Weights of a small GPT-style language model, trained from scratch on English Wikipedia.
Architecture: no biases in attention or MLP, untied embeddings.
MLP neurons of a small language model. Each row is named by its layer, matrix (gate and up: input weights; down: output weights) and neuron, and shows model dimensions 32-159. Each number is 128 + 32 x the weight over its row's rms, rounded and kept within 0 to 255. Numbers have three digits each. A neuron's up and down rows have the sign that makes its largest values positive.
After each neuron's rows, "fires after" lists the tokens most often just before its 100 highest values on Wikipedia text that the model never trained on.

L14.gate177:103153136157157134138169181155093159209055066147201119109101144135135047125119122136181100193085141079061140103059100162124153145161129124178120128139123123133158143122137113147107141143135191146135080086130150087137171115130121065162094177109135108128184102109135100131071113053121132112128166096125167132147158161134103157117147053116149110105068098113158093121136181172135052143136
L14.up177:138195132151181126141163152151079124150085066123167117071091126175149071153116121165121099148084146102117145101058074177121154130142115094167109124132128135145147123104104080099114135107146132111146071118142173103129192096126100053167142159074124095108138136124124096157111061106127116129144145114075140129124192175133113093098139052104152103088069136178157100154124164189175078138146
L14.down177:128169117153131121137119135136111117111109040120109030116134137106089099137044103127112118126122107122147187180138094140112146175122120098141160164108139118095126097098132140116142129109094124086113080129243150146146130100115116141154142163087122131123159123125094080124092090097142129110129156059137126170111131177156130114111122142087155144129094158143151139111070116178190145138125
fires after: " =", ".", "s"

L18.gate5:141120140068078149157120084113128155148150154180136103137138109135107115128121155082140205144080130132111123145203102157091086066103140099167158091127120135089141162107139138192124127090126105158119138107168101153154098161172131113084145129177112109155198114129115119178095110120113086087079134180084104054101135090103133111156108141080089075099095226065193130143128148109143147142152
L18.up5:129136123187128183138098144122158183087176060130151161161155131100144073086120142175131114119100136155116105155151110115102132109140132135128140149121195182120161082086165119127077149132135117153146122095064158144080144101087167086091133116090101144108120086143165158118075113081075164137083072133093129078123063132104117133175129146109156156109142135189134127156120145109126158133203
L18.down5:145097167069110140122098146153059141125119182130160159066107150083134156065153133139095092080203094107132129181106074117107194129124116134173106099064067172085099133117073197088164135091098128141139132141126077115154095131087088143141117120153143136158138173059126149113126125179083100113168142136090148078101121130146112140145165125111129164109090109127066136174095135169186189189079
fires after: " ", "1", " (", "0"

L20.gate87:087150097111136100137121162155106092126091123121136084155130083168153124113107106057157085145123118083146095104151071096166100080132247078142151137167137167152124159142142081192070097118138155124145107088116096140139133097109120150143135160137150140103147179183099147141076125075159110090105147144171154198107151119152173155177115097164095101160118181116161081058179082141180074173116
L20.up87:185076163110039151124129106138139110118131152161139179145098179114165113093134153152063131110169115104140166124143050169103054117110113135097126134147092080092150145109119108092159143107092154151125135108180108140132148067075069115112100146119096104137113190113110121131135126180154123122148175119149101085142142152165111140088134128123149105133100147181146165086152111150149157095145
L20.down87:134089125146098153135159116157184123151158102198158137112126203113226114113147151102109110136187134041167130151147121105125198096109146149130149141146151119109110089150128091113135123106172110188154071120134129130161170137080123185099092181119080085178121213102085139107127153101139152092155170133127121085138160155141107142127113130129180137139106188207069114082092086142099131082170
fires after: " ", " (", "te"

L2.gate476:122137087132146107185097102122093171080128112098129096149115134136152080142160091136135167133134196088154109116130092086169090107108175134104106126154155115098120077133136142149108143072208135088128152090145080165067152142159119166109098118117116086113124084113128115142137091153144058102128105127086161158139073081128169158144131150110046099146127110114123145097143139141150143100118
L2.up476:181092128138110072112121107109125101130145124171147112113120122097162044131143200165080087115144111140192118133110097161128083188153140134125212126110164104133120091126136112150110152123146144091070124109145141109185162127100138082116101100132138118138116126143090106139150158126138083099146090200116069113077184109109133124155087133132155091143115107183126149123127124135088155067137
L2.down476:148105182107151121160123115118103105155133107130110200189117157178187098121156136115095104073066089126183056059108143088133099142141123157163155167118173078136114078117100069140146127127101097129075051167150196145157160106087149074099069159166178117148089159153099134149155123172141120178170136109180083083098144135146104114143143103120108102091114074131145176140128159128132070141083
fires after: " ", "s", " (", " S", "S"

L18.gate253:059143143123163101127135112130119164135080102077093096107143148088160167132144131122135176106158074104101152135133139194090094078134120122140175182169134164163069150096146119181127092126154080183147142125122090114176140079118076108124172111162172159146152076139138142064117189144189184133152185089178153125141111097124133083126054119195094127166164153120156166118133089128131137109136
L18.up253:076150155162167151147180080124069119151070113137132130115179135123177096124105121163108191148156146103110111166106113168139163127143103134150163192151131154138124096188185132171074123134183105109137099156144126107140133078153131166142117080116117112116131097058106051042077140128118122159082155106156141133179103159164173142115177100169175122153167155129120142111082116177124084123110
L18.down253:151102125152131070054131214131122063103105121162115117115074143100182114171154106203115111119111131153087118146097065099116118114112122146159132169140119094152079127158133154185129097133146071091105110157115091082211159044159150120133110054104138144094104122087136104126167110091113193149149094187088052136118148131081136081158091160136126094213119084161111128130117151106110085147112
fires after: "0", ",", ":", "5"

L4.gate292:143107120123133116121160145102117133131089193116130088131108115137122097131092189094128079135133118096083118089100156160222135063191156076130122126144138130125113143085118163124134097081101105174154157143116076151177123132162126147142109137081130155115107112087141098131124166109118169116153158203093106059141141092122178081130155088123159116147066143074177196113147164142126025098145
L4.up292:126143121122139152121155150163116141105165129206111096113106097134125108105167169106148114163133163088051143149131093132084094100165113103188114080150072139167155072116066154122118129119120112143206197115139069171067188171132173149129154188084100147132128134157150102159198126133114139173132105155091128088110118059114141172170135107087123148130093118137114103175110142150092108135148
L4.down292:162139107148084058183143148152107117131143200200106097075146142079074160134150094109141097166061151111081157121126098123148145123159088107086108092149118072156122121114132141126159167176135128134147126149197157128130155167184137181076088091106111111084123102116124170117092104192120098128156137092124180147163118141084036132123142155085119135090113193129094117180180125188128102130135
fires after: "\n", " ==", ".", "==", "==="

L7.gate265:119118113169079143172123113132151120167159146144128093129121145102153143088157164154138072191113071080127147117120150116112107120143129082171096091143100143148100120099080156175128140124094099122126087079127102172138135131184185145137105173100116140177072154104132173119155100124029106019169127077168145128137151117141169132121161092149140068116125162103102149148193190148132114144111
L7.up265:067116118156099105131125174146117136134102109171197105236169142117198155102164127152135087147076148125169100084104133127135068095197145096160147125113131215113126090116054153157149097113092068119133124078130080070103047175141126141079142167095120141151115096111133138121097090103094109129164144097152144172163102140171131174156105118146117126096131174211079117159100128098164126122139
L7.down265:123085143142110133143108064119163150193156132151129103107179184098126108115120109182111136149117076118154148123121143120039139154142186075131095123114098128166135125103048163189192137093115129170105130105168122162149157110154160121138106145085129207167127079130126133165091108124072169070176148060110141123125140123128141140173125090124145098137083140101150122179151163165129143115114
fires after: " |", "==", " ==", "===", " ==="

L4.gate337:164176099158108136124014139133164113119137055121149110187141114117180098172105107178151150137176100121167123053168161149106115100170095198103087112112071128170139135183073133154094135113100150132132184118091137142114154147119145173109066128137140098182173214115142095165075142096108141164114157084131140133140156105142199091112143121155079095146133175145143137076150093120118104149132
L4.up337:124132173115103080180170127099129167067121140172140088097102178105165082160124147127098077083138106035064165196160111138191096167127106132119163092143119152148156050149147101108148122108140133120117089141141115173191033097124114107065123116122106110106140150129121126119172109169076172144108142126104169124087193121165118068146131146129102121069147169114107121109151134167101145077153
L4.down337:123108137098107114084107080154127130107069114148140128131119122131212135112119171194135140175169072090117180179131095121126135160162162197116177067179117117132107087165121109104187213117143145131155141106103129172150119136086096168111120127111142126147133160166142166130225090120094164163130082127112173181077130145051116163206103128093119084127163159093151106181133164109088108091147
fires after: " ", "-", "s", "ton"

L19.gate521:105142097158114150152166101064090125159128134123146093082139135127136132086099156100114132127154099166163131161152074124132139137064130165094150121150157135168134128194103135134121173096140125026097143140135078180115182153141141088113101166137177066156090078111122103164122110150106113104085077087086157159128103180161158141113120139182124117154133137107162122107163202117159076106152
L19.up521:127100119187181135108167120097076127124119091141155136158136184123134089088146108141087110115111098158096126080127092073136148083103173146131101099055089144123118146094141098180096138063109062093115118068142152160142137101124204115139087134090135185091141144154204098148133121110140155106174115116050090125174107154131109110149168059147126123120187136101141084066129136105159093175103
L19.down521:150166139130117138099137143097101130143102143077130103154167088074129127072103116160088105127148128120072104170160084137092099114094120180096160129111125097138119111148092125096079178122159080084126163067169138166106125139127117124127129102120126114141114163106112082131118116112190042094122110170132172140143142155126108116130157088161145131076120113131168145060128178112121171093161
fires after: " |", "\n", "---|---|---|---|"

L12.gate383:122153161131179103158114145079137082197144117186110085118111197060176100079173166087146080141104134111137154183134128137129143077155084124177130097145179148174116123130110096091120163161168125093169110136165127207104137104089162122077145169126086141121128133130113172101113131137083163093147176149107117085096131181131134128120106146067119138084082114078119157093097124113099105131112
L12.up383:181160119130150176105114144163153086127133073189081111196132122162088115113142098104151156087163074118160092068057089145131128114137168112123140144130114115181170158165161159171095161093126081115159138075178128134159107173185089105130154097102128072147138132133090122149158150128164100118117178122143108143139145098124085133211089119142141129147142148155063182106159152125160085120104
L12.down383:096122137082129116142126131131096184148164098133169094143106221116231079083122118112153140141149119114146143116131141166107138154200073120095138112125183129121074072133077080104110172102170141158141088121134066140119146165177166110110104139090138131156111127103130151111096108157139110127128077098124112100135063138111171097050134134090169112138114132134166094077079170183142218167140
fires after: "==", " ==", "===", " ===", "====", "8"

L20.gate298:177090157120128174109132163113125182039160096080128134115178088128105087090091146117074151129105153170172149118184114090089102098112139098155127156132182103141080162158238090164166142137100124053093161065135131102143156100112148079132168118156147042101153106092122146192097123152091129099097098147145158104122109120095068091158095068143134147150197150111143152105156147147150136152072
L20.up298:101113117126105118163131152112138147093140104141068131158149078128155139109134153177114176073121112130117142155135039126156143177168103106084058110128104155136113064181137134122127115119137102116142122133099128109148129120166135101089095125112169127159089033155125148201098146093077100114108103173062141132072092087160097121095103145082135103107167113034116161140148101119157134163112
L20.down298:117118105141124101152121135124100170071125166119136147093149114118132137129138130137145137152182119161117151083131119090132145134113178119161131108109076089181133128105144121089115095091228099144135126153106166120114118111164092101119212128171148128143100146127089105129060147172111065143129129154144124164136129118087136138190137100101144092064140078137140175157159139108150192093132
fires after: " ", " |", "\n"

L18.gate190:153087133184146174119169113175122114104109099147133144122105101088159145107088119122128123138158126152121151127126082169122116137123101101096152111201110100139114126136174048184151130101120096087126059147090149109109141095110074120122078171124117115139117094106148124139132136110107129065129177167184117118132156077147180076149079091082132091108170122121201130177087165109144143183126
L18.up190:137132130157176100184106156119190105131079091107121103108122086126172149062150126111169114061125221057156138129114079140119130134148139126115118095164171129099059095115185088174135161121161139069128114167089087098159154077138131197167059085159144087083167081115127091129086142110159154140113137153082083133131098120113148148108099148135147079141179116109068175137092194121135093144093
L18.down190:105157093146118140182172088113105186148145075176106126126074133088090169123171132085113141150140108146079161101113089150131103120124145129164117084131056110160168117126147076129132142120151094091099104140143180149093118117132087131087157049067134119093165116205148145112191169157153201112103140068153162049132129117129180144112107156063158148203163129124170126119100086129155172074092
fires after: ",", "0", ":", "5"

L17.gate479:121101115150115176174152211162162089113186078091187151118133176044173072160071144120168143063122138156145126126070098116153096134123151159086115188128112142107081182188081155160101083064164162107123197176126133108067131091154116094121127098135132170147126131148190100128154097159163100124145123169062103153125080164132154129120149121146136167072093113170097129102149108133109072096097
L17.up479:165075039101093117120115087154097147115136122079115078110112152113128154058128132136097172101118128140142108191129165083094170095133125099132172098132182149090149086118118154121180196096126161118149126110135200109099139130145096150122163129087065105183133163089161097167137143164123118140130100126091124125074174123054149132142138053157148118175173179174127122152210157096111159116108
L17.down479:125140162126117120138150115169138158063152124126218130107169131114098135047091127121082149132145152104214139108166085193133175119111096138149117134120073139064058134116075117119109137157092097080144072164103082130167135136097089110177186094117102145149215168142090147178068150122130118151063094113175111064156162143109032091141198137129166128147106154144108111138091171134146226130183
fires after: " ", " (", "–", "1", " G", ":"

L14.gate489:159120157129149102111168081145077153164088110069192070073099094175178091078090127117183110171151076124155129082137157102167146121155115197116109133137083152179111090169161116127044175140245065103123148130133140118149093138137152078136097070099149139142113122108046157129079144135156150137062142112148100149125081130157183141133128078126097124162152111091118119123103146157177105132129
L14.up489:105126161103119121137149073115059139120055146146094067127128091135128094159140108153149129151159150081142195132179105156134128091156098142187123110153150154172189118103132123175111131154172089123114164150139169132154096148153097099112095100174099119182203156160113176113086094106164183134080115094127104086108170104128106176099109084173094159107180181088121101094116154132097049131150
L14.down489:074169097159121102160166137134155151103116058100099069109197109168123119103165130125102106112124094109234149100078103197133126125141099159111090116153164099136144118085170121117098087170200142124176096123134133143105140083147128116101132087082160122140140142110097126107124148138130123131070079085163105171147116118103171104188136137105180126119155133113164115179116118116181074162062
fires after: "0", ","

L2.gate240:090178130110102061208104122099154105128181141160142112109143130141152103130098147127092178099076150128155114104115087096078121177138134170089096093138167149134108156131097164138152103117167106203139156099153156061119098151149116139072139103084102094111141217103116117110101129121106143098139077153088176136164135085077153085151149091106082135103130117131138196105156165112146116155106
L2.up240:124134170161126119107181177093071136123097137135149093127173116073102123096127122097119182105122133125136117144155173162107094117093129155089070095152154112087151132088092109108131111028115127132123156148109089103090108138174089055168105151116156101116148111101134149130149111090163104157166114151143184135116135139162128098115108148146108165105134124119132137074160151156177121092176
L2.down240:162164110179140080109088110107151182105171131167172149127101157094044120125168113146123102149130184170158104158117112149099141070120114143161196120145144200135124132112090067087122107147101172117170181164123113091103142148143101118090134091085140075147153117121126149126125149089133080134112139159097128152131161134216130122129079103105144147161133123094149132112155125101143179111154
fires after: " ", "-", " (", "o"

L23.gate348:149146154149153182128169124150109169134126096084185069094137174180146087144100107126183112159126120101137138149060113175130160171113106115140073114152123095160100121085122084042123117146201116123100090133144179091189148111141064062191145146121138073071167130119123100131085104111125072163092153109124131112121152156100131080089158090122141107135083149128161116175138117165132071158148
L23.up348:147188108155143169155160130159114154142112110073161094123104139177171097144098082135054106185102113112131173104054104184111142146170138073144123165177106102127112115082048094120091095105208136094124084146156167114183112121154074116169140173131130098082166108167102100135090125095109113124051143104118118142165141121094125087102191052114098097123089118135160133188118161152152089179169
L23.down348:117120131122114122131124120096152127118132214156114217154137134113158175120202152138126169117159149161107103106180169093126098099128144184092121093114151146130123144175124146135135161145107114159143189098056100156114134161142141162121136098168156124173083118085164205110184150136121159145123073202134123123118124079095143136140101142140119155156129124088109109118186102090105094056097
fires after: " =", ".", "s"

L11.gate281:142201192143158168100196125104104135116096093064200143086118122183140091121090093090140103155110191093108170140093109156104152112167128095174133137160176115126158176071097028101108083164126123105106102153120151067170133096112107087170110133109140113084177160170093104116074050111108108148127124080134144145153145140154142145113140110104125108095107128128135135140085118189141108179159
L11.up281:084144133145146116146179138192071161120093100132150110091101127154127108124135102134156096123122142107100127132068087178074142168130111131172121146123115092095079159092130123079136097097212205108155058139160142120164151111185111095151132143135140080104133190143059107146094095101083073106106141108128088120167151143136115126086189062173127129087081133168159150145152149126167077153144
L11.down281:130128128151119113161171115117116183143131055118158080102121123160088115161092117108121076144111125145167148150093094184123132203150125075133145147176120131099124107080140096090182135132189141086108058138169139127195122087097097091138102153163163113063135101196119053131089142105107163110113175082102158121117156152142111131130153089099121134107106132130148145159118172150138131165148
fires after: " =", ".", "s"

L14.gate336:138123065157147140116163120174099103173108124159143067116158112159161136127112115017140158216108075122144128135164138125123076149158207110083156153135155162140181090164081146123114109168130148076144127115125130137159130101144136172098134152071101103166112037205144141105110137135089127160091230062152108137140172110140149129140175120172143116127176176082126161132136112176084127078146
L14.up336:140090092150073119097118106113060186121094100132132127130095211164120121150086141063121123132117100176112134138088085080090069145117164077101157157110119126105240163162143128127164100101151097130195077075120093082149094145162129130148196186109070140151080199131096149162102112136091156120147192128110126102168125143171108102110106130195145077129081176129126133078101140153129130100135
L14.down336:059120128193068132106134107156122141111104145145105074119125131125112116166108137138111127092115131078095137115097146181111116142064042134136100211111085158053189187122125178154152095088180105115155122124152166076137095151105114096143173111094134148125108170079132136111112124124102142143179144147064088097103129102176147159103195095108107160104143152173145128139120106172097223126145
fires after: "1", "2", " ", " January", "–", "0"

L7.gate144:176109101140089181186116139121091114100142143100173132207118100115117139128080128150098192169105172084148179155085124158166155101159173143088167152121171175081093143107153180105113096096115153115130079098135085092192124153108207128137086106169138121088106102166122086138116136140153149130158130115146143158093130083124138094124156097182157109129078091085222143170134114160144094119102
L7.up144:149110119169091143134167104213164123058173101115169160156122085166153074089124104157098140132111111101159119171104136171157184082115149139125076141152104188133105162131125168146142115093178110142122119176104097143155101164161105142155096048112178140111096186157137110141144143152077095108063090185177113089123100144160166136145130105073080100142055154098182109127101104099149096146110
L7.down144:092149148158114111132149162106125197141156068104091065071103150217111132137126151148093167105114103135182139132135080129121123138104104133136081127107132141109160140089132104144123116113120112123091172168066131150119127119154104109104145104126168141059033102092133112144102094176120137109113077098159069060088143129126145118116101072080132105151149085108116101163104094142142127159095
fires after: " ", " F", " S", " (", "D"

L10.gate293:114137111134134122123134140145160190076164113090150149166153052172172093117135095118156146105152137084153100150158162151155176153146114082122122164169129186136142175156126087149162134122114086109149123150094117167154163173165097106106078163136160155164165110102143143151121097107165043097094097158124107150160120141145130089139177078155166079141116128059086126085080094127153068150139
L10.up293:129137132137136121100113139122141103136105112093169141096193184151145119162097110156165112107116134098152099127133127160096185098099180106125170091137065166135082117150150120102130096150159085133115108181098088082123082107153050117117173140152198150141152157137089171167101088176098139136168136152106133133145101128149125116136179105106127129140128117152139080140127179108127071147072
L10.down293:098123125185158110079146166111149067120118132148125057056143210122154147163155147118130094189082111162156133078074107146131106101100111158126140128134150109116128112112154124176139103144168135118081158107143119089093080125107135112091202109075118072083139103137117022103139200170109132145125138123124123164107105143107133144121119164106169108089143122146103103117145116113149180115169
fires after: " ", "4", "3", " do", "8"

L20.gate141:086125099149086174161156174121141113146108114132080052089124131062111055167172124181090134124120145119101115153102106117099159133141161094149138177210091162185156147170082121131116118078095147154117162163105110162101114123128139072138160177092162082112067156085111092146115106095153126149174159159084135113112102082144117167144149146096160097135105137149195097129139047143083063171084
L20.up141:106166060093119107108074077082157134149120122118089125093053116143156103105115142143146149110138124128126133122098130137122118219140111085123152128190147131091144079109171163156121126139062153103135143126139172161146130108135072062086113116045120112104122105099120093181105170156104118132098141144160128096082123135163226144054086116127112116125127095145181145053126157134169083139139
L20.down141:108115148126154113131174139173131184192086120090189113155086105157150185158161140156168172187098150103073144135099181208134087125143158140085138059155121175101109111119125122185104113150122118165139114133133124078167183118127125153129127103195135141092109151187136101076126150072108197099153080145134148129101157123113167140090127152136161079192099160163111167125085163102074165139106
fires after: " ", "–"

L12.gate558:136137125127172177143144142166106114178109124104119088134175193147127125151085136123147138153110084105110140122073130155115100152141149132179125161165174058141158045172077123095120093065165150110107075164153171102175105157127122070172141146097109118099132161122130092134083076086146166114113142102132142118110195123119081085107142099122158080147154145162166128157114113135093104150137
L12.up558:183088118170169165178135133099097149149046079079147095096126219129108102083111124137124099159147147098184162197081140182104150157153054093206172103172138070138124093128077059143150122105127190094116095139137156084145098144104118105161104130140123126085123113145123111138090094118111162099096131107128112155128163161093102093123151102081126140129105084136150161164130140125100135128142
L12.down558:143165125146170137138125098152131123161160132105125012107114163108095097135120104169152113168120153109103151138111115121140133149141125088152109158148158132125126112073123122162183097105158118095123083146177161136178099104134111110200134179112106128076145099131085086150111100085106130111153183051148153156114119099127154126103127106105133070106168115165155158174097170166108064190139
fires after: " =", ".", "s", ".\""

L14.gate444:154108097148120137131097189117163163117099101189196083128112148118191090110129139133218170073140145099124159167066148197138150120105188156087158132127111135132153203084161104156105118177095162150182080118120142077141130132092120161164192124121156157183160143161129153128130172106149159119124095110140084166126131123189102157167123155100070102120126112144115165103172132057106069115101
L14.up444:166132090101145155163139152072162165130055113085089112161157115095144142129094092139180076148146057102115136128117193105158100146113125195099132140112079108116159143136104066099158111160148166072134158075130156082098128080086066131134136105158164095150085127135173206156134133091173120146166149069142126138121097149131047161109104077101136112080168121167145077091211059112133128145151
L14.down444:157168133087106087131183139069146151112134155046136067149112095144067106129126147153149071146131157156129127135092187115166123147112146161121163167045080184125135108145157180075151094185164122088089142127092117072138116078132171087163200159184160131107101124130130117133083125167134150144149160105186110158120103139135113102153167144116102126042136147151130131165152123128092132067086
fires after: " ", " (", " |", "\n", "-"

L4.gate528:102093133119165133143120166132165074130151107146168156152162139144114102132111106096114176193152146116118195140141127112165089190156220099037140089158154133106091112188186081160108069175119131080188147088143108108129101154142125153114115134148122121114121144195167148123115183114200104135112101101113137125194098094133115135134105131122130068081097151130131179122148129151095058102128
L4.up528:104131157105186110104113149157135091141081132133114114110153135098169095153130118194075123116132075079147045096158158145106167135123143166063128142141168130103097147147143133158165114106167093080159194210159100123103175146138085071119149146104140158144070108137176124179140175146160096139121123183156182122161161102136122135151118059165143081097120159172149108133098136138207061111074
L4.down528:105089171135143079116156052143113122132127183139162109131092173168122119167154087124094062115142177196123094158187088136094124107110149188133167136101109147122166052155113104111110070187168103147122166146162109095143138081188137134134150109103152181162095133119166087116175100144121104186064135138168160114088140098118129143175076086134104111120119074110123157114128125184108184120106
fires after: " ", " ("

L16.gate520:106128106172149142141125095104150123134205105183142130090082156112165138065093139144177038118133118154106146110070058096140114154128127134144118136089203109100151102108147097118158112093138137094167139113082172108155181108180124082133051141085134130111117092154147113135170135164112126114170097146087135120146111145112156134132105136103135107108095139146161142100128149123155077026081
L16.up520:123142120117117087132114046101110096111141078108160170121151110115145150114133140101143134090137145081114121048155140086106126123105043148165122118112176164098112093104153116136098168132097127112154078095153147099123111127098125072117109073108144164081172086133141083120125149118136175106135146172073113093074169165139121053143161065136105139115063160082169088088079132106097113197125
L16.down520:127086113166065136050180100124136120159123112094127166151170156026107167103070147145131138103124164160131119138160099111142145095121131078149147105085108107063097115165146133126138156123115152154115143041115128130138095120093112174156178134134130081167133133153147092125141134153169143125156176155132096142126127117152152085137138133067080140106119173130138084122064104112176103148189
fires after: "\n", " ", " a"

L11.gate182:145142102138122129113092120147153113133053081117166115087136162137099082124086117150106127176122099154123144171081108152087150117115092106168090158112134153114123100128108138062138102120172170095118056191086108123186124129134141078172124100171181165092136150136098126137124111133145117095145124143122106106135134094150126115134180104079088156098117076147128108187158170146104156142160
L11.up182:118092147151215105133138077182091155142093089100197135099132107142152115147126096139157140149135117108152116102078061128087174141111144138143080137195133138136084135101119119096101101146175178084057068154177145089153077123171112115159114120168120112109163152161102134102084126111130081137146147144126090118163144163137121088106126120100126134117123136140157161148160033143140153203133
L11.down182:155122080115166121077122094132079130149119074106143047106139102127115116126131096200126109177088103133118150160069121099105126164137169133146124170154061082124119118113127099092153108112129145109137079147109156119136097179090134136151123171117141116090102130204126082124121111104110111067082141067082138093153170146143126081105172098110180086167121169132122170114112100184117085181147
fires after: " =", ".", ".\""

L13.gate343:172167130143070136205148158101133063168147085103139162129133083044127097173120121077041146129067136148124169145108083101149144187126132206135086130138105146095161102049040134135139125097158118145080118179141100102173094124141139149194129140123159130106143083113111111140142100146124130140126108167104149139110121157096144026171119123120126146113114132157144107101121117164158107108208
L13.up343:136077071076102116122134106131118150172127102143112135156106164127120121096102095105120158100171145058110129102186115094150111128145109069185188136149104175102155135173151191141167181136070135138159100090139145074149129094156122145167176046169086164118153174157110173187113118157091110133133116184144108174133101110126148102072124080159151146120111119082082144109105156119125102104134
L13.down343:127107077130139096111138127148118108203115099199114145143041159140159085138125107062131172048151139070058157103111156129150133123116153086144157160135115087128127164169118133181138159049173091149156164101080067149194141118087126164139117105092116142068088154128099151135114069090154132090142159135137124138129136111151164035064150113152122124110105165111126108122114163128109118071098
fires after: " ", "s", "–", "-", "1"

L14.gate547:201132096100104139139178159118130099152206154058175101132072189116125093169149119078066144139097148129077134109131138182133173108115164129095125110139096101140164109089082119137118140140130120073167161143134090108086148110161125133171145130216127128165109114139140165108128116137091118109147145142118154085187110137122132158076100098099161136116122075156119040099164113140102104105096
L14.up547:191122112164140181099186166133137122109143134128096111145109188141121163143116211150084126174127121089110111142122148142135177168119144114129162114116127115101157105122117169133116089136156148086160075096122135093134148118130156191081147150152126124145136113088109146130091137181093000107144138150160134149128069120153117132145141127135150082119077083124124107099181180142172073185133
L14.down547:148123153148102157153096129121147119110144096085115052147124197148146145078106121136166159163093165161178174094195200174125094118107145156164116110115122144113158202107157094094051099144146128104073176065097120074126156090080147121091120106122165143139146109136140126136145105151128116125106149080127170112120124102124116129129160092078140124135073139184119135145141192190154202152138
fires after: "2", " (", " I", "|", "1"

L13.gate130:134137175118146144129123161145123138126088100154131128163102104129129047139114156114176104120118165118137066116120119075143096155079157139148137162130146163114119109124055056125096156064169141169098129090073075105121155094116105109179156134143148159129126129083131077169094106150150090140116144142093143153127182139069100108124154138108084139163047168163137162062129103111188057195185
L13.up130:123088142137144172076102133093122136120094129166158162122114110151150103108150168110079106134071154171164157102132167155173080172104168126155108135135098125150118078070175092119135108104106153151138031101109122154178113101117103103109101191149134094142099103133146069089088085092141128177105081114139092080139146159137123103156178146115195130089138118143127060153111084188153136181189
L13.down130:171120162164155112097104134196122211203165109127140126147112094135124090110205154081122119131062089159145108151069096152144083102126105093144101179102148171111092125169174132144124141073182157106104135108154101169175182105106116121192141108193137092141154080116141111095113077113144173139152092153141112080112150203180096095107162200050143140103130091142110088166148170119131152155135
fires after: "9", " |", "8", " ", "0"

L15.gate407:118120146137094126142108135024155142047119076154171113088122117147204147059120146129129129133119102139091180165145084114108142148165134114132101058154166124176110136182128147153154105165178101128098107132161125110120109116049114147122166139087197145154136121109114140117122168088114061127148112131168093128134108098123145122100117088159127112153103156174119158121090141172131098131098
L15.up407:088138188085141116117162135146140100112122121150137097088166149096127097102131118164161136123122192110124138120155055126149112139110157137130145113183145100095105139118184089136129164127154134122163082137113114166072168130131073172076153115117148128102125157100121126119088110117137120144122175195129135131149130098152156146097117197131144123174124115129171101052130132091133087168145
L15.down407:081161152147159099028144103098087112182149113152085084120103182182086085093156169128153201101144122088101064218123091131137131107130089167149156107142168123098180078118164095147116169132133134167114137162083134080132086153116104146106109141158160156160139147118080095066088130109138133064119128119114102124134154140137158134096079102113118098162162076158172141099080139141128164175153
fires after: "0", ",", ":", "–", "5", "."

L11.gate511:135150107108160159063137150158124153123097101100143111090076105159183089186093091139081104151082130113127153094104077157051157176101080123156140162153123096100178069100169115129115105128172142048139057113156127095185139151121127167199106096147137129084144160174129133179055083137111092145117160121094139095137094127096162124116128124145096085050067127126137107182117100169139131142105
L11.up511:091184167199152127132138136145127162138104095111173076112119125178136163101079103128127113182071129074119169099047105121104152166165144095155114186072203052180171136118114082089109166118120161139110066150168142137159123078094084104166125142112134135087147161188084121150103102085125076160078137102193075109160088149132131136109136099161155107094129137151147127127167183171136103144087
L11.down511:139135108125157162132155123164125090145097084136130020112120138158088137168076108198141112153130145118122155191145082165096156138136128113146140148160090119145106123077127133160169104115163147116149042146169114120128123070158115100205140141105115175084154142145122098118090099112102144100146159085130184139135112133147121116117153142136152104108088144150168106179107124161130129206139
fires after: ".", " =", "s", ".\""

L11.gate162:118138152138170164156087102097133078188088087167124112122116175090126092179135103077135130169135101129108073093092115120159083147095077102140095163178127128079156149121139147127141108123139144075123122083092144202218152122146132090111086172153113114109178132151136066049148127190167131125207148169145110067130088114141183160134134122126082156140155171126143097099156074128136124117171
L11.up162:072097140169143159208129078128134091155121137141163110125156174114171111155104111102145179122119092122075074094114075137135101193095073046094139195144125159151124121101124149100159140132168122164162101104035173130147139144197113050130097136073093127097177119147191153120101134116159091119180142125146111094102141155105184171133140109119159189169152156129171131123095077123085127138125
L11.down162:142081164167119117115180099075099123135163129158100097130160066090151145170128106113126121126107096134170132095076112168142098130115104075125108124103153111146129158173145058162112128129102112111089124100080176164109169108151088140141180113119154176116124121136116079150153107093169083058162158108170069102147105151157155109127113141140117174106129166153107148138041074116126053121121
fires after: "\n", " ="